{"num_attention_heads": 4, "hidden_act": "swiglu", "norm_eps": 1e-06, "rope_theta": 10000.0, "rope_fraction": 1.0, "qk_norm": true, "attn_scale": 0.125, "bias": "none", "tie_word_embeddings": false, "init": "orth", "beta1": 0.95, "batch_tokens": 131072, "max_seq_len": 512, "max_steps": 5192}
MLP neurons of a small language model. Each row is named by its layer, matrix (gate and up: input weights) and neuron, and shows model dimensions 128-255. Each number is 128 + 32 x the weight over its row's rms, rounded and kept within 0 to 255. Numbers have three digits each. A neuron's up and down rows have the sign that makes its largest values positive.
A block is one neuron, or neurons of one layer that tend to fire together. Before each block is what it responds to, as a language model described it from the Wikipedia text at the highest values.

Responds to: Preposition before place names
L6.gate60:093124126167182092143154158146183059166091160123110146121096145168093115151096121099114110120125146120128068102181103074190118102087178132124173112135152142155086214115095165150135102101130126136113086109176138175127125110097117129110140128217124131143131162153109114146132179163155082157131143084157166144111144104140128205157129141153104096084135090124133118128113143116106150135189
L6.up60:093119088152068102134125174127185109178073137121199140122132176160111147148110092121107112072156092094136119070064108199148158154146128107149153133085133127139173095168123145128076140088123144121122119137159118071134163060109129115123101131158127140067171074110150184149139133088128127164145158154181179149107169155165098178183130126137149123089122077167137114161116127195126123083142
L6.gate109:107140174127088161151123157119164112166039100099083102145137120077094159092100073084128127113119077111175130154131173202092169130078068181148132176167148135101150150147078165154159141163111094100184175123115115106144107123085080114130066175155103118106145126119155155140155120192141170114190149114118101066183127129124088094119085069169096175105157096165120063166102129165143110080137
L6.up109:094151119073105160155086132126148119179088124082072158161170100109104154191129136098159139107109104142112149104112115157137163159111210119128141095125134122102208065153118144170129154133136131144177117097042126142109094091107138118058074111121176109149208165096139141134146058063156120087145122162111169104103138122100146147151095139135179144088124116083148103121154139130131096165102
L6.gate136:126158164117087161114127176142106107099117111129105111107133105116068106083190131145124159147122122111114120113089060065140184133108135156107096089139069120132137075091100181106149147173082187153145093135162124126136151084113133168202179170127149140134163155101138151031109169098095171135153202155203133167154144063083115123097135127115185160100113124125104123119210149155141178181138
L6.up136:115185177176115145130100098180142103181140112130102087107122119060132114125131161080134121141151126124126156095108079141108183165111127197093141123125183144137074084076199128159162069197106076216126108110132127140147134143173173130128137147132165127152055133150139129110181133116179078123139116155130128092115124146125094114164133118142147175125063097088068086112101163138133088143096
L6.gate177:112195127133121149115154155111133128142084156140110102164112156059131170138098114139107145111134053069127143152159070102079144155130080172075127048102148162130157144089095191131129138114131116136158128130108165163167113147135032112111117084173100169122123082126174171109220112145158116118131096167161127120140138090082087156129124121146144143136099130090072121099110165134111132138131
L6.up177:102113146127110117143134113125134105179129102148144161155137064122126185142142147153118101166089124123196095118077144119164189094144104152103086085106135115169166126070069142110125173157101117120131069144067152112133153090117111154125153097154116103070208107124135175109195129130095138144135122129149160147150141113093082098101134118128145164119135100164128132163168167116099119108168
L6.gate193:100171104161134135123123134121166153168119187080068083118099150080078130100133110085091112117099087058164125097053088096175185156129135172125066107174109106144131137085171127160121150168144111134143141070168118118144146122090115107131128147129108143154087096082095111111152134127105167144097145116137117103092153087129125151179125142126116117129056185087125073071164122152163121172178
L6.up193:095139128131078173127100102119174112086140135143134192097142107094101124116161174171116084188114108097150133104140084160141126122122140139150129128116107112151113088191091149137070111101130171136129110162156144058121072053134125149121107033129154170115168118188108106142119091164144183133149109148122108080133054098191115107183090116169106114126165156152155075163156105085142108092166
L6.gate299:111117097148178132180159078074109126091135163124142171120105104119143133165123174139128142161091131141126131144086135144154132124119147148158110114103158101150071091149157147124134107102154137136086119108145143130084122139139111073117096081105169161084188158156087139093149088086120163082143104131137171039064101124150164148181110120163106113123121129149147163126077129106101101130058
L6.up299:154080165088124135115104148118099110142133105158175105140102138123151116159084103147160127104154114112148126125121115168051131124101133148187181127166057118077142125168110116068146147115094171105089112129148082073130168149130167110129157078092043138190108073027103103123152102136120088127108125096164110157121166126164189145136152167110143144135141170136102085145080162154151089156087
L6.gate302:083104112120084087136145168112130133121073084117153082058156132120138126171085165135099129170155119101095147115129143181092149183123108145125092160082145150125095133140204138143104158150116130141148132112173150142129129090164077159143103171137086109097154106119130103083097102089177077142134155106110176123101133086155100162178137106163076147099123093104101089173169172211165160125117
L6.up302:141122139087142132145151092160108120173134109079121075182130184175136124099098125181157160169103187076147048112112077115089120127114152114087135135116136126146050117111115111093135109144069147099095133092166122157137102150139104124096123093119213116130139115104145131056119095182147231169138153221107118140141147131103089170095130135117119103109136146146083153083125108143171136113154
L6.gate363:147151167157226112116161154179112101174106160151120074087162138096125153144168135120148088123142155157171164095106109149043132150143121086153111169127143112152168128097134137114146179088136089133093140126125127105107118141138136185139128148108174125120111043157167096089114156059176070071166114105162175169075166135156208086114140167151157133099163120048144101114122189145076112161125
L6.up363:099177090124123122097119146144136161161088146128151063145110203094153172121149097139192116116128175145173102140104174177128089117086109130075132130144073124085140156132168174063094108137072126172066116132143132127129111165155134212124111106091099121172141126087191057111098101139163119127145112184130130159099106093144085116152121150069161130082207075168162141107127129137108180137037
L6.gate480:097183094106067108208162068206178127111083135095122124145123095084054122091106105139157166137135096132125094122071136155130218184133137168040055126108100142147126048177169126136167167113089127166087171115132169158153139105132127121154119092141116093124136127139134149138190113160104197196110084122189126130098152134088100076159185119141056096136141146100085156130122127162099112135145
L6.up480:124178132118158173095120081142140139200127110133143157122140103128124197127121114135172138129142167078126166123089190121196130092143111113113106084119104129134128148155100177120126159144161154111132105159064113193143142116102113160134154118128134133080185089141216146132129099122165173133095182092151131106129110111135093128167114162170148078098155111127131159088103127116152100083122
L6.gate588:123125079106173146158135125104176139110120167094111143146096127107132154133161144156086139195164130175157160113094131125122123126080154211127134145095167171124159157162077111099127152109106133125110097091139142144194104107180085106144144105152039142134174174099129168083147142076122158052128129148168125109129146094107105163090123110136166084154139106169122164151109105152138090092179
L6.up588:137156106122137049110124148123144057141065120142130081057086118105073139079159130138130117089127060160131109042100104171159143076091197088172128104138132092173128132102138113171152122138165125173147194142142120089164146139063119111174104085132115114154133109052111098120109091092136141123128179112199067111103106135124118116155123113150111124214114091122096114066169141128106166069150
L6.gate681:149104107167119134153164149124088118114135183175114140137076085071068064110165132146106111166094102103178115068121117130123053168132114146137136095151110159155088145084126139171076153139147148141149136136191132127095114095098184122102143085181110189140199115106112164165115075163138155130085153156150119164139142065169150156109136121137114140212109084151149147172109084142186086150069
L6.up681:125173132104162139165123171131125141130129153085125170176124156145164104100135218116183101117139139142083147132078142155157161148132177097076137080082137107127092077165161154177111113198093127102101117167107138151147090088096151100198180145103089119178071160134124162153138091095118146066112144089161180158107148092088125130136148182138126139104198157125090062100098171140114131143170
L6.gate723:166143074100120109177141120068188111125093069171121137113156164141105130080094044124170167139113075129080146126159087131146060172101123151093087128129105112169135113093084189152158072073169112130114125099116122167078164143169140122152152156132110140144154146104134152131085159131085125107100071131125109088140112113122128147133128141100106093112084159159091126177118096082053149129133
L6.up723:150124107149143088132159148139080105126075131151107141141115120107116156118182171092132116142113112163160177101105143158081053151107157165130107077150133136101178130139131087125135139158132131113104164136201113171116096046156091120126091126124132167183109102104136142134157157132122132094087157157141082199124124130117146120103104098169127140083122173124081158107074150133177196114141
L6.gate756:108147143107077105085059167126164165120093153159127086162157148115045204067134123140081146163126150063106076063148111153168179186112123129133102120117148149124129159074123100109114114138163179114160086146144161145157161095115080107113145116116109139156153084066106123072126136103099131073136094148166090118151075113124142137113171168192177139113129145188091126068145113161169173139156
L6.up756:131122102170091129175137079143197114173093135115113066149177149125120207126121107159080118161092112111171101141124172130161082120138086157106143109120146123140135105086136127115116127133157135116103167129149143117110118098121068145121146118129129113065166078083141187099110126131095137083237156168186132119163097141145146144095126143170148136151144112179105148139162116110082132080081
L6.gate912:078169125150100125123095119151187098173095122129060134197087141169054119171182159142120158108113066164131079158138110114110127125089047113130062198101110171122074137117144193122151089180118126113089109142095153141096107136147193124067093147143073100128110142125175102126153077152146111121158129145229133134098140122121116150119118155142131148169153116144114129169094170118091153080142
L6.up912:032130135105092102151142135155127145144103106120129082189127130117130109125074130108144166095119106068133097182074091170084071143116091114067164125114089191117076193078120098123072132129136176071100151196132192079192126078142130178110113158075139117129127122112185108125177113157136161149076116180109140162108109119137126141167094124119097147110127100120065121178112108157112113100116
L6.gate946:162173168128147115177148210163126194141091113132075123132193149072142132100099069152140119077067112149127129121138108098144135115047169154154133091126171152082101136116098163188137096185153135115163111149118156144087192141147138141109097130116146132120202145103102230128133117150127111144119182134103112157135114103181059089127164137176107118118078148177080151150156079148065157143111
L6.up946:158135089115106111146146146143134130185123080176077164149133180076104169080121134119152148103149159138165061074132113129094118126075172120112127113151181157123116117158073181189105131181100115071139142173128172142113077118190075133167130129072139148171140133126099149090117118095112122105092069122140159127124151139115104033105132140174146063057113144109099182145103143100108154124127
L6.gate1021:091166161129137143144125146124106118145130109014131181085136146174090162131127159148144126134122171088151119137164102177107142117104176109118181101082112113156099099113047077086120132095129110108149104136148114126105156092179116183094125135124065158102130124152139181109160165153137123207103112125125141170123166169209111092177101129125192118158106162164082133138161138162116179137163
L6.up1021:106081179089140122149163124089126084110083116132135172129114150109121100155109150147129170100114132041146148134146096098101151119141118119102164092111091129094167116114097083123089150144144146132131116083109148131118174146119123145123137128144028111106114159078158188138104085127170157136111118134194103156114173177237126131117104111132240130145154139138085088139126066086167141133133

Responds to: Word before a proper name
L7.gate291:140124174174112062138095193139144103104090128066124134121141124165090149159129138146192134165122141113123102121089103108083112125129129095118159082076083091116120138028164114104146118160101105133057182134124144116115109099077135126133116128138135111142139087075097108118170090094164122140119144133188164199137216044139144178152139129136158144110140130141140108121159190134094077092140
L7.up291:132160131189146197135110169105136095143114124151114147104076107188177113092119151093098140143179106104128089128064140175180127145086194181153128189194187149097163151104099127137151102141128129100127085101102143117101176120126159057111155182079085119216092141103207122121143142071201126127121137139108127167131116161106121129179133148168150127095090127149059156101097096178172096104129

Responds to: Parenthesis before conversions
L3.gate416:073141132116134116146077153135163151154106157159118123153171096106127106132083125127125116136153132126037065129117161135132179120150111168144073113131029131161143116093123143142138117107076171157163146137168122102105120182175151120131133066122125114135106091127108164143097164089192072123160105080035119170176108116101096115094161121087133113099114152147164187154191126128112144110095
L3.up416:111144189119163150065127201125123141154142130107132110037169149113169087137125138169165168186074066132109096133136105173184104109156094165120131113101126173071079136128128142129135114102135186147131102124123127110088096179153118179137174134090100145134165098074107089196090168114130154174164161172168128114081137094071149099147147127150183092117146148169190081151140108138087172089092
L3.gate489:170115169072091105145132148163141156149118103030149182084131130089176085126113117139102181114057104163124129149109085131090131141112158131137159136097052110101121103116126180107195125111147122132124098166141124130133145139109125085133150132166132160168185092058158152076108113150080085162130192167091072130114116096135123115118070104124106114109070104103147161157118148195078145108144
L3.up489:127079151089147133198166086136112152154041173043192152134118089106080167170113121118138188161113150142109164122070124117156141095114157157109110175134078113160113145140095115045149125146162137111124128121213110114123159126151080148117140163127146151132197059126182119151077114158154124080154126114136161142096145058175112183166121112128146133148130144165158126101111121167119164109100
L3.gate849:070094156133169147167152103089117084092106204086133097123137142083105085117090061091149232102186143104081122139124158123150072155046073100106075083099106107077136148110189138092157140084146110156135136152146068166132135184144117107160125167097109178098130099104163151131133131233133136149166152135141146150131103149155109050124117128121109119140067110187157103106135084071129102125144
L3.up849:106107116120107099185155156141159098133083161137114108122125158112134084143113111169111164139120150166115185093122074138140149139049160103098111117106157146101148111106141155140104144135145135132134058122107125141132103176098117102170128082087080159099181061126151155074103131149174135176141176135085136147106177124147120092168118141123110173097123081206174167128164106092143139121093
L3.gate947:087132121115160135102084200139093120167142149125116178147095108110135106161109113126086186203210159098095142097144130146164103126156125137109130147072144140114141123174147122048114167077102069150120074129163113151152151113126200127119190169116166110139172176098158112058137117159137117091145152145152151075144174161116136101180195139139116146183110108109174148150145142144094105093107
L3.up947:139147151103109185136126116151166162099118120171164153108132075129114071126186142153130144072162121113148067139128144193160163122116118122169104089145143112105127129132127146104134132139104109121120101130189138103180148090171127087100116168147141094153202108055136147118091094172087126082115117175097148103139073155092112141152101134139105187165092082150190143100125182159117131104159

Responds to: Mid-name continuation punctuation
L6.gate53:115064117075151101154153141137191149140114140069149093137129061151093082134180118108103162120098128160143136158098140111092128143151117161113027129105136148131100088062136153162151155091132145100091130108161120075129127128115147168108094083126152165179120160092131122157109117113129200130114148087138176188135096095129133100091131084105147132186106178191124148090189137097088131137156
L6.up53:131138142173108087171183156130094091121164153120115134150149185146163182190101167104127173099128159133124078125137185100092129114096158095087114124182144145085157112135035115149089124159182109189112124146132132153148115161105109113144198132138128150137146115141173100183137154133152125122162093118128147141087111081176114131121091169114117143145120081113193088059212135108112124144124
L6.gate85:097141147067140102156137151134071189077110097161101079091098112164131093097089123194133179143137111127113081099122138162165058153122096162126141098113114165102137136148176165114106144134108141097114101122133120129067185120153154104123124141192163123154163137158141068179138135111094130133167097159196114143148101131116159137115117087192116200131177134150165160152115133095156172110124
L6.up85:093176148134185123126135128144078148161142097127168129121190057122146113170126116089159121045134150085099143097151163141100144176083192113131123111134159116116068134154154154167116080130148133169120151144116083157094184163130143170111071160110151131133166124133103114108146184090094112137133117165172194136133175165090121089174116186143126131133140118106180161137146117123096153102146
L6.gate155:151183120168063155093161134090155071095198150183139169129213093136102124122129127159135108175075155160142150076101130143124136109131127116177118162130133122140100106140113159132091112152099134135149142139074122103180088092106105079172091042192125163083109124047160133128121105193179128143158119135167088122142135100093116077144112137139136103170149098097094121189116126109132108094134
L6.up155:105162099200161129151135124126100028117121106089096158128132071070145114074106192141124122169155130134159045111099167065140085113131170083101075106101118160139146132192119099126161049162078142144136159143159105067131115117140154129157153170116146146144088114158145150123128130123200183096140124145148112104139155143096156119050099146108131192117142182136121151143143125137086085103119
L6.gate166:101168172094159118119100117123125109139191067143174145170141154143160117177073134143178173141139090135070134130183168170127077130091188085057123135106137061105118116122134139139133112122130132146133125124136145106133140109151057096163098075133150125130145100070145124143130086070188130112163082120090122132104057149157154137138121187112156132107150135106163172126112118140127090090115
L6.up166:124164132129112139098106098126106131139098123148110075150156056085089149123137128123148132090165063124091053135135121156088148164121091113086186110084083156150127156156133151049137052154147151166126148123115107117116102123194097124094135114149086139102064180153120166102150096165153160113096140152160064155086145178183187177145073104098142114134208106153104206117147126123090072118100
L6.gate526:177122121145142120183152163121147095119082129121164083102108106115138167138124158125140104121207136110179060099157185125061097100106085098086122160174104131088137176152120169153090174168099123190131086086140116053053177165129136117121148128166108122113134134087181163115089165102141131173116097111167148196156102154166127176161135180185173166094136163165162125097106102094131077140131
L6.up526:139145110177148144132115130164125091087105121151164093149135114140122122170145161106091159134141159096138131114111146096137100126112111101117142157089102106068085167104127129100113153120121149188137077043170180138094089127107159148149122149105130103115122162104118185099149141130108157221138108167162163156113159159180146119150137171137204141103156138142139094118127076087114125107085
L6.gate557:133173155133123190139132179115078101139125169167114139117126113121126164121190092109165122062119178138113111158086155136110135093055118198099101134136135101118128095138122157094161174107182139130088153129112169161128121168115084090156137152154159130072114111131157129204172092115137154097209074115162175122145155154141124149118118179100162131092127123162129170127127124118100118123164
L6.up557:123183179095156176156151155178117133159177119086162084150140106109129143131114146102185126073124087104119126089180171130113120189154155187130148141132127112135151134146109182092172180055216193110146118114101132104086172153152082107098121159058095118111172102116138125142143126117137141127201129113122121164144158088148141100182112157111137187106090081165131145140081177140110171100126
L6.gate702:135069125177089094168088137092098086133185125125169098098118087127131082095126192153139131128104121126114074163115092060140096148131161086067101148151101124152160133126099164185083188158084101153108161165105105092118138136223091111147085133174175127126130158131100129128086137103183114157147167113130049079190087117160090218113061135161148084105110147127068161156163202125084147135174
L6.up702:162136124105151173126074163115114093078136084158126158111127125224149107155072159112103143153139146155149100142048078093098162170043128143146146145098139083108121135102200131115106142136138054131145165112098116167183138176126139204151075090109158145126144101137096125126126178122063100128128095131134064099197123154167168095145129128110095151096105057117122180151165132146074119117081
L6.gate775:111213133102131147104110111151153082092117144103178106157069170192131130185117166154160121144119089146141072133140140155188114120101104072091155140134086106094096075126160126146132123100166095044122057158060120086135121146135164117170179080128129144151149176081129086129146078086096131150136096106109116209173133097145182089136094133177140152141110155161069165139136115140095106167158
L6.up775:099120130068113194156131150092081094104099096090124154187112070059136104158145153134130117124111116137112096100152194127122097143103128126150119189129120119040168145109094196099122114152157149154175057125088162115183155177110086149134100157086144097123177135134178135175125168152193100182066166166111119174091106082111104091136155115167148176114131166139136092158115128145119108142127
L6.gate785:086120131162134132139157152194100060131122148132134103086114128134144085145110098154087120156115153146127110176141091098094138063145141085091148142141105136059195094137120134099123152177077140164083132140079176134147153155099107120190170110108123148195113105106143183148096147112088116122133118094094162240068117116168134143157143183157114163140160153175154133141123071138164106124128
L6.up785:131146178138159101095139186141122135163139120192135136101075145128157137162125137170097083160150125105125164150185082115126114121150111086101144155115146119095152106148146140102093147125109146173129093124108146099174104177141093150160169128101092174213172097075175135136132156084162102130109127066118192217056121120173139159167150171173188185110126131153104123132139148102121111121146
L6.gate800:130117112102117108142163166134201168137104154090099137129150126139131156093087168164129138084118121138140087166112210118132053106150142144107101090117059144157121189187139167124162106180124056147145071090151132097143134146111149161153167098108073125136111118128142059106078110120106067076136128071136118091119135143181173147135172127163094134181120178117095138141148187081089159127138
L6.up800:120169112133173135078176131156201109147079084154123158116118142112123145120142137094115120112142156127085120095157132079070170103167152144039189092133152125173139180133106132173136145120194136160155165120146128115105127101143126116138080132142130113138113090132158118148119101200147156161111106163173133095077122213111101153129099136163128157106100161122097112080107143132207094154127
L6.gate816:119132116135120127134186108220185115070109125164162094109121100086087093182102102116096099151153134151109079139157124082123160114108085051137134162192136122052141136161096169144137197224061159184128084111119125067162124100154172152126154105135144098156067161105154131134117101101160117145147088089125166187115101168150088117122137193176138162096139144148115094159134125124119106083149
L6.up816:157127109141139107103139145215135127083140125160138094103100118110145149150071147157081073130116091137120116151155114078087130133171095066096109145178133101061127139152105172119119175142061176232138052103121123104106114099155137158124123123110120128163113097076160140118164145137115124136111093069132182211106111163179122162138172171169132177098120147120104109120114130144124078086148
L6.gate890:097130125139095121152081109174133101145116120106084172185089074137112044113122144164152139136180094114158120178087094163098077147063081117119134071135136090151168079135143213145125158144127091150158084109068182111095163122184155133074139095131077100129106151109108134109166084118126099147139169099163141169153150167106068159175102080113148098077177153148096156139156137118158155186133
L6.up890:123137153133147136187127144180118093071141123134147084147108103149179101130107153132136060096125168224080106132108119084153127128114165160169159127148143141075164119093172140151127147108160127112126136132141102110093184131134126094101144146124133101178100133105101144053157158116077103149132091111155114116130161156108062095100157147069145160104146170157143186086135081084120182117107
L6.gate913:129108131148178081115159126071137157157168091155131138127080168124160155113140122113076160089159147129107079192111155140104111145078140100083168107120152089132123109115134147202110084191126111128078089131139085142189095130150091102160149088184130102129137094124124196111075149134132058139079114159210164153125140093106137080137099085069019168144077108112131126161186143154106101090092
L6.up913:127060113141119132177120107072082118165166107172165054132132082096156111087148171155147171135166077144101117170121172067133125201154089146125133114152092147127177103098149159131089136159114108115135085117173155109128097129137159101129092032143135161160136122113139138119088169098154107159094104088125078123159125093177136112123080088114123165162107126159123173115178142145112151136036
L6.gate926:106093149132132132144119128128117160163131109096106120165097097193103107135039136137158124136125124142153116193210178134158109121114136108109138145046153135119093127095174133104109164058111154147140105129085101152088110120100109169133151172165119197101141162075140111093184185105071103130142129077166164121153175071103140103153059112127153078158115130214112188110156120157074162110122
L6.up926:130136173149143106167144192081122141101060119080158154109094119090127114183098114111147096142127111180141103092172161128170064163136137164156171058129145154070178121096115201138041064157122120171115107077104108111198179126142132154139116126090142148140147111161103085118168050106098142157139107091123105207167124113152123150172178150144062171168194136184139120115117069118136086063110
L6.gate945:138121100137051127114075146146068125091112129143195111063132116058096111172106097133158034068138147135166099183128162134106113173137095109166089129116137167093146113178096150133127146161078148210109133124116123092144097195096129129101096120139068148184127155110145116118103164107126102072123093100119132125115130119158132101105092172152104130108147124153102109082138097153140137106123
L6.up945:177100179141114166166091136162114154132118172125186156033079095109112114158106179144150095101098116091137139153151178159096157104144122098107110164163159103081184139138089127090141137139133190168100097096093136098137157215180135147089118115096152119177135152054181112153150126143161135145115098085114098207101135131135139113098171195173100173044192125131181150104172168108078122125077
L6.gate988:118164109143113136164099187080084137100151165076114129114096142150128140045150116089153169138133123153162133087125164096153072115132121150072107197062138112092133071078128170139130162139125101103137142101068147143083115149131091124193132151095145134125196137146116079127096103092146161153132119097147094076125139088092077156200136121094197146074145190171147144149137165145113121088134
L6.up988:113183148144118093179147108115174111134144156103103137111131123159103080137179082139101111136140125115189136149131150057086099081101115127117135146084131165153082110177169125095116143096106155059082061176152117123081154137139110088158142130099136096121167083139042142158176129105121121165110146150132129176164165128070114104147098136118085157122160156123103172157116161097110215117113

Responds to: Inside repeated names/titles
L7.gate938:084124064149139082137105100161130149087123102170107101110096139103125050146131149162144065150104163149153118093103089130150143168127137095147181128114106108078156139106085161153094150141118136124127142106088148068090104141123111185189177102181158148131135101188126108112069111131158061133153089056128200168121122112152071143137070130129155118063124165153119075143067150134135102122138
L7.up938:164117190147184203182125125174123156142094174167139129172129118100092090103111135180120082137145121153148085114116098103102142087136090132059144131139104139077075153112129154103198151098119160137175097149156156088159118149119184121181114146097081148165135149108115108168077182117117096131098111116158161121105093152124144130138140143155100180139143178128104132118078122137107115117129

Responds to: Preposition after named noun
L3.gate16:132132097140119083137123142177129136131161145139056170108199112164105114084121077158102131115141124103099169132157140111195134112146118130112096122106126103059159158161138091137135100082172128137127109131103119129167194134147103052173136170148134090148140092099143136105161174131115119157088036116160181183130067101096065121178129132115135144127119114143145140126102154107139129079141
L3.up16:133162098111159089209163150149119102108162122022104151127161127120140097121121084181185112112176157137106175109177110109124174112129143168063109137143093114185204157140119166121168154107205159123127159160175099139126203082172126065172128142063167075139160143099124137121128118123067101099152102136123113175117177167107129118135166171114130125121143096193167152073129127138109201096096
L3.gate171:173098128137143070151144146126089118108176124148167168140128116134121080154203138171198124116092176154118203130094126127105166156101179110140084182183126139109186141110121200162115108174117127061125105114147106113104102078136120125112161126105134160139122094124109149149085118151147132062125076082197112143136115117150152110147060133134081101169096116222159118134143107143158146099156
L3.up171:191136169173150113082085168109175144112145093164190147175174162177135098067088129133125146177113098143121153104197162134184103078124126114105201047186101162128126131097110135163101119108093158170090155088150132166068129126138103146078155121140078106100136120122128103142105117152128127154128091100137114193144139123157127125150109114198089092125160162117176104103110114116116201186069
L3.gate485:092177126125144043185157136094121088139062131098124068097153208126094176118190147116118172138116052086087165114134096125160088155140131176098136151096144198159157135117176156100152136121165143058142092097158122086144112077089138089146143137121121090129219049153138188097138117111172121112140191134164148200119113101133116142146153112115122086102147163197083152129120194149133135128149
L3.up485:126168140115111133105122124142164134106093126118155091128115149071106111137040094113080091183145135154181147151114143163186131115140181115137107093131106122153123229158185123098098112159142130087122140162182127106130128122150105129104126128058101125149103144128153139131105206145121139153109097109079181095142135077106119113137104095142150093118182065120154093125128057107107101061121
L3.gate1001:160099095076113083169139151088131133119055161122096155146152165164136149105139131096100106124088073140114134154124109067108105206164121123124121108189113203131169075105161129105165144168163105078115101124162145079127171107122003194173152114114150145164142132136123119115146161141140142086140082110168164070185150077175060111119106132134159159093083114129130127122124101088153059132134
L3.up1001:115100126094110105145108146156172104150199117111190136154098129155144112163104065133113082100127122180136138130163096186157105138112124100102110130193120162139124109064076073174138135106116119128133101157080122173146148101088109142198122091151059131096120134111137065080145157161078209166161150177146141147122163160079099135103148101123169141115085102150141126112086091144151133127113